{"num_hidden_layers": 24, "hidden_size": 320, "num_attention_heads": 5, "num_key_value_heads": 5, "head_dim": 64, "intermediate_size": 2560, "vocab_size": 19692, "hidden_act": "relu", "norm": "layernorm", "norm_place": "pre", "norm_eps": 1e-05, "positions": "rope", "rope_theta": 10000.0, "rope_fraction": 1.0, "qk_norm": false, "attn_scale": 0.125, "bias": "all", "tie_word_embeddings": true, "parallel_block": false, "init": "orth", "init_std_qkv": 0.0173, "init_std_o": 0.0025, "init_std_up": 0.0173, "init_std_down": 0.0025, "optimizer": "adam_atan2", "learning_rate": 0.00121, "beta1": 0.95, "beta2": 0.99, "weight_decay": 0.61, "lr_head": 0.00873, "max_grad_norm": 2.0, "warmup_steps": 280, "schedule": "wsd", "decay_fraction": 0.593, "decay_shape": "linear", "final_lr_fraction": 0.1, "batch_tokens": 131072, "max_seq_len": 512, "doc_mask": true, "train_tokens": 587000000, "max_steps": 4479, "dataset": "wikipedia_en"}
MLP neurons of a small language model. Each row is named by its layer, matrix (up: input weights) and neuron, and shows model dimensions 32-159. Each number is 128 + 32 x the weight over its row's rms, rounded and kept within 0 to 255. Numbers have three digits each.
After each neuron's rows, "fires in" lists the words (lower case) most often at its 100 highest values on Wikipedia text that the model never trained on.

L19.up568:162062155149179103168085137112162149107094135154123122158102106133120103102143100157117148127117146155110154119150118098147098182147113096116126117123117122157120140118121141145120084132137123123034088117046127127076129127103127197094134132090100149082153105148157106135126137090187091144111229086116152185118116104140105101148135186115118135111170135141145128113065068033127145082128
fires in: "he", "is", "was"

L19.up913:044143139126107156150163121163128151117102118114141163089127114173126075086095101132145079137116145118137148114066073108148156124164122150135106126186141126111103089127182207076122124157090093105172098129118111118138135109124154174068065187102156158149123131131165072048044198124082091108034147145156166141173137153122075041176137138132134121117172165163129100103122158136120138101102
fires in: "the", "this", "all", "that"

L19.up1200:152091167126150124120132157120093133122054147114105076096129092154073198073073147152121135115113126128105135126130092130164075154123094168119155148109166144166099176106156138111074160137139049111185064161104087144116135143109120092172147119150087097098143133054111128113115153141119090119112142109080107064185064112173087117153146122176114147105125188158134045137157154126127123152089
fires in: "on", "after", "for", "with", "upon", "despite"

L19.up471:130100158107119171119111123107150160153112125135116161115100135094102101097120123136130087073202114111161156141125112128133085209104129126155163144156184149111129131131189131123162136151122122141111087137100128100121061044128160113128089123118086066109090139150150174104084123159162136110103148139094116170119126079106121151128200125128144163150125129165129132173207098135112135143144
fires in: "from", "to", "at", "is", "an"

L19.up2219:082153207149085120146099082133085117098154110144100140090114083104147144130091090178144125171185153114069192094122082120104199095107116135160139127104172092172151166145148161122110127140081152166140100141096121173145145138118088096098148130202122129130145093084069121104148089124130125180119169099155188147099116083122088154150082131138125111150126137157184123159105125152129150093118
fires in: "left", "3", "right", "standing", "the", "on"

L19.up1166:167126148104119123125153180089116173155086135136100152131092148086155183128137143112114149166209183118085107131097151146130153157148110144158179074136162155095128154138174141141088138135109126140070083062113160118167123131146109116151131157087134122136197129076049130120103142119120107064069161132122129088112100108093155157085162077122148077085132172109129132124050118118090131161152
fires in: "a", "was", "the", "an"

L19.up1820:143112143150162158108112173129160164074086174128157161121138111143150130162167089139180126101147180149141134082113168141114126151067099143157089126151126120095063081154174099112081128074083094099122086167077069157145128150032057137101108108102117134097110140098097092093126194182124129159120150162139096125164121096140107051092120134118160142170164134120154032117153165134122147118138
fires in: "as", "for", "to"

L19.up481:155113166118096082115207148152099113082119155132092124137131095116077119147081093141107165152106095154141104148106082096186161181123085114130190222135115084132093162110158150124155091138105102072114105143138118115173081100085130130092114116195103117108174143143106150132106123056146154213083102084150137162125192140153206147181132174137042122153081106137128114142111117094167130061116
fires in: "the", "of", "from"

L19.up2191:138106138054115105080139077200108147105149121192121114155155081104186113131075131145207175115147105188135138104078050165134145119115100112200102146143132090109081087072135144093141109100017137136146113124143099115166111112135128149103101123124112162139115141146064109123107187133138148179132141132189175147120171048175184140130119142141128131090148134109130149099186154132133119124156
fires in: "from", "the", "was"

L19.up965:118099103157131123113131182087157176104124145144114154074069065149142130082148132167153129073139149129143176081173096122130131190137131096159138128127187161106113160180157171101092219127090117110084141139125053088147141128083045146152129119151130151167120082116155157099143123196099069148044144171173151137152153180149108092076069176100110094101177135185105150135129074074124165074155
fires in: "that", "and", "they", "which", "who"

L19.up559:068162141085071118124127144128102101088137164138122140121128091138132132105135136131168157113128147156103164078090087110105167194115110124171134129111139085142101080185162132097074098166163156066138165136083133106131147109047072133160145127181176136155118123115084130095094145196094092138139087158193137122195122068158135126157149122167131146100115133099150124105137161154127146105200
fires in: "the", "in", "on", "under", "a", "given"

L19.up222:112080077127126062159115107100077107154093135196127101096089128184151191096081128119185140135173183179062105136110118105091115176139144104191123165165141126143148113144185119103035098099148114101106108138112110139158115157129080131101126082036097100129162116149108139150150157090100097150137182145132120119127103082116166146096142150166089165118145125119134139107088121114153152140126
fires in: "was", "in", "a", "been", "which", "taken"

L19.up1819:106115173167120111105089162129087128079097119137129156152130086172098181131095067120085144101064138163120145148151109101172093112121092108180166136137125099142100128119146129080120175161141115156105105126170071120110058138118135159148172077136120097148156121114121150127136130175144123238117168069156146137200120146121080092165129168192123092140164117156116138099166121141100130190122
fires in: "with", "for", "as", "had", "of", "is"

L19.up1947:123141141121076112108070089131153149116090124157075196145119085090112145142083070135070184152133153123123080113104141086173115196108136119140200166129146103118114163109134107117122115142183083119138151066111082159116124125116106125119133154098104103105140151086066123121138155126159104136147168072154107113177154098110171169179091168206094141145148104097159113130160138139133131151082
fires in: "of", "on", "in", "between", "the", "for"

L19.up659:075163133137163183173146152163096197153125113123138107080092127163155107080131105148104106148105119116161177037088043166151143139122127125174112103168160063104132101158176151096111124162097075084128066102090134093122197148074160116089140157185144172170126088163160138079044134096102122130145133126202130176165159141130134158176144135106124073115145150167158108161151141133107127130098
fires in: "this", "these", "that", "the"

L19.up792:086119128135115136124177131157084187120121133188121117117056092156071189096096115098167156192103157122144144106115091137151124125131085136215147095110143146122158153122129124089165124126108112108067065205082147142193136108049045106115071084165095122124135100105157098112076138153132146139124160147130147208138162109124163138124077134136064095155105178121168134127157133152166154119162
fires in: "including", "were", "the", "as", "include"

L19.up1339:134138107154179141133149131170124120141131100131086116112138141106132135095065117117120111143078159124158122134078110155108159135158091159195108164072158093119168122102127115102091121159123166049116080156088125150164152156131157152112074143139116151090143086076153122087041138102146147151090135190174101150115153135139130120118101217111137055099132137134114057180093144132108105156192
fires in: "the"

L19.up1756:132093175125167116149142127111123201127087118177103170110173077130115138079125132128127175145091128148100131097120102120177130134119126089167167134127120138111105127104165142052066136171064108174060098125099120131111170112117089140081133129109140136143131091084125164105097105111119135126087056105148152160130153120143082094103154191108039031130139135130136152125131136106147118065140
fires in: "a", "were", "are", "their", "have", "the"

L19.up628:094109116118152101119133110162091117100118108144090146078096094090080156105092129142112132139066168089137117090077110115174141115124107167198114119070192107114146123122111128109112108152097142129080083163120147128139199100121121135081076097179136105050185049120159131089094111059126132180086104140193143166136155119124152088096101197118111088127094157139115103158096125086109136146165
fires in: "the"

L19.up1095:123106125118090126080130159111095140107168153165098120087107112101108148152152120139133093130103151151138144114087087142136156178038124125143116111149189100139157176089128152132125126142061156161133212143168163160152168107102139112096158108151169046115202149104085148128152117104128058061080141144120113146096106080113117125137126094148131136141126126155155122159100111182102182093162
fires in: "the", "now", "at", "on", "currently", "far"

L19.up1012:202148130087137160101127162094096097119127116160136122142121109165130184053088141178169126081174113115121132111100107213141130098132150161158162080072169108137113113154153156080142122094063147081127065124126142124171108180142122126101121120150166099091138134142093083073079123136138103171047099126147148081175102117163164169138168073099155145152131174116101109158120071120154127109113
fires in: "the", "named", "malaysian"

L19.up66:117116084128149133089154078174075129088120133194053118128086111153145097180144129119195103116130152157139153104147042079142146129180115122192147117148121105124070108145158147044136124139085159082120132215078102178109104143108164146163136065130121107115128128130162119108165202062108128142121119097125113102131144073152098084115147167198092138167156127161111054160111117147111131114159
fires in: "the", "in"

L19.up379:107069100121104136099167094155144119119129125125121097114145119143119138108139114170118134077092157087140131146124066098150150146124066136193106161124077063101061124105193137107108102145097126087055090204152118135177066101123102117132144084165143142117171165096140157121056194144136142215043159121137148148147159137134106098192111118186120151133114139128159058120131133129133177115176
fires in: "the", "for", "on", "a", "in"

L19.up971:054107071139152102109094210114087146107151149139104175127086125113091165072126135184111131137169162048079075120168149104121092168155092160161146151077199124148153175163115122113125111118177070063157125084130068134188061099071154144138123147108163143099148099139158126089094153149180108133084167079078109162126192155171144184113111139194133144127148136153175157106107143154150148134164
fires in: "who", "also", "still", "usually", "that", "now"

L19.up1703:117100085078167160128183166102138155176090158192143129095078144151097180112144099156122171113170215062103163094103152072123082144094106132196170155155117105140143120143116105167166132081136206131147117202142151149153092141050090149163133078134149121128106152129176142104100147124165127079125095075139085114131089100147178129119180175163147102158196172159154072120133150080096145089151
fires in: "as", "including", "like", "to", "with", "the"

L19.up428:125156179120087145082128157152101103132088134098101187154175134174083143155082097177082146138214200132111135116089126133140042131135132200175127153156176163142056153111138093096135108118094100185130158127130101108106112114111163123146111139113121089107137112092166139150158106136161108114061125122150129113168121102118148110172132162169058143113081135175108030157149130144138182114078
fires in: "after", "spent", "led", "for", "during"

L19.up1792:155180167079108155086103148123139131102109164109048165100131128138080134121102113195125129106176119089122107118103164145166136159112104116159104120126178111132143191126125140086052187115160120134141088115131113099139185103117178149070112092141091110090167080132094126149096098130183121103105193130134100175118163121139137169172096184164082161127107129140134139142156125130185148104118
fires in: "at", "gates"

L19.up1803:142067148157173104165172113117082162120098142115094121168139137126147103104118138153138142140102153117079136074118148126148154159146083133153126078051140127129129131097164165115067152137157125128086138120111104141144161111135109113143144128191162081149125093105098063080083222108114133130127143152226127142184134045168136106146168187137131135108115108155120107069132127119166134093197
fires in: "the", "at", "a", "quarterfinal"

L19.up1419:184190112102128174126136150156137118186128136167104133138130126137165109062128146133190089116117158125122116093092156137173116195095151158162171178130137126139148076124120111094113118137107139126062064189057134161133151149115132117114067092124132078056142092106107064122104137125169028143100123148202109153131104143083180155147102138134170088109112137145135131148116127086147123134112
fires in: "the"

L19.up1236:146157153128202132115166145152086129158119145121059152125109162126193138143136125129159144145113179162087138105111120142174159188126051209126077174090168136128098143145106146115079142132125081030132180152118156158163063184099099139155075036165166086057125104098110132065123078101086116162052170120125090083135146112112193125141104113127117082162149142110153107147111160119132113099119
fires in: "the"

L19.up1769:144106103115195162157145123113119185207084118163139148131077147095078135136142094178118162120129201114110142114064085116134143128131123145159143132205147094118065107144153130117034130025102142149100148148091127109153126132098100185127069178149170067132137112078107146100122075128129153167111113090115132070179092162087079189151103146131135108167143140159146141111071133113107144112093
fires in: "was", "is", "a", "very", "were", "be"

L19.up1174:070078153146160078114182176184111138181123134157112140110102124123125097069179049196151162135106151164141113106139115141153151164132114141169116112170121153108123081144143139109089132154101172141053121158132124079151171122120138149119136150177135066133108125096120148103106191106072141123119126155160190202101142108137132188108162132128131148086102196168091128159143093117128140135144
fires in: "other", "these", "the", "various", "most", "some"

L19.up237:096148087143095117116114080162157140153122128111080121147110130106132122118105118145195155124152129122144112075078076085128145118124108183149163147103157135130103147088160106129121136121115126105165117127071118120202123098090130152123114179139125132070164126102075094121089134106128157112125136148239123196168160130133118104077111129166153103108131132135137077105106140138160155060145
fires in: "the", "early", "late"

L19.up1956:117070114148162157084122167130157143126124114118133107114150059157114141132123123210089074109198150184078144140137106094123056178121096177200110131140147096170077157128136134160065162151188151061139118177105072134122106111049154149095152129133161133084095100136137162148116090161193131134093202104189141189142139129127135135139106196184137140099160093115134140137121070093219115081107
fires in: "he", "that", "who"

L19.up800:113113144149171124108139149115162153131126124140113164171145067078132088146097129204099181117113153121185122154123127163176114141050125178149117129168143072145105151106163144090110158105091046089116122135129083129111088143104117141078077099155157145090108152091168066154117100159137132193096137088068125182123158093124147163172182120189102141141084138112088150141129104103116160141116
fires in: "to", "could", "will", "still", "would", "might"

L19.up732:142165156136189124139117146156120138112147156133134127213110070087130255119127091177120154107177137184072078134100117097115030131045104151147166139182150120139154067126087113096073142096129113140094130114111106169154107085068128155133122172154133111118189124094130136114152139141138113148139103101114146115126082128107174130104148164164169135175135104154186149137067138100171165134154
fires in: "was", "be", "been", "were", "observed", "is"

L19.up2247:175112173123127122130188128104112141105146127098154137163111126168177115054132159122112109163108145174130082116156123067138126152130092109187168182134143179142115107134178129074149098096167104064121086139114095136163099119086161139180050126171119123117120113104060107096113120088105146139071226112183135121134096073091130117173184139129148114101134119103119137158146136112157126141131
fires in: "the", "to", "a", "that", "as"

L19.up364:135063128127160099132200174160152125149125122104142137086088053173072113078113115122101103140179119127165129111146050082103117137114152174173201131154186137108109176135158215115101184157097106051115112134125078100128068137130170151102143107076158139056065149130138092114063147111125142148140096114140125181126152085141134077092149128099086121107087153155144150140181093097139122091042
fires in: "and", "who", "had", "later", "they", "father"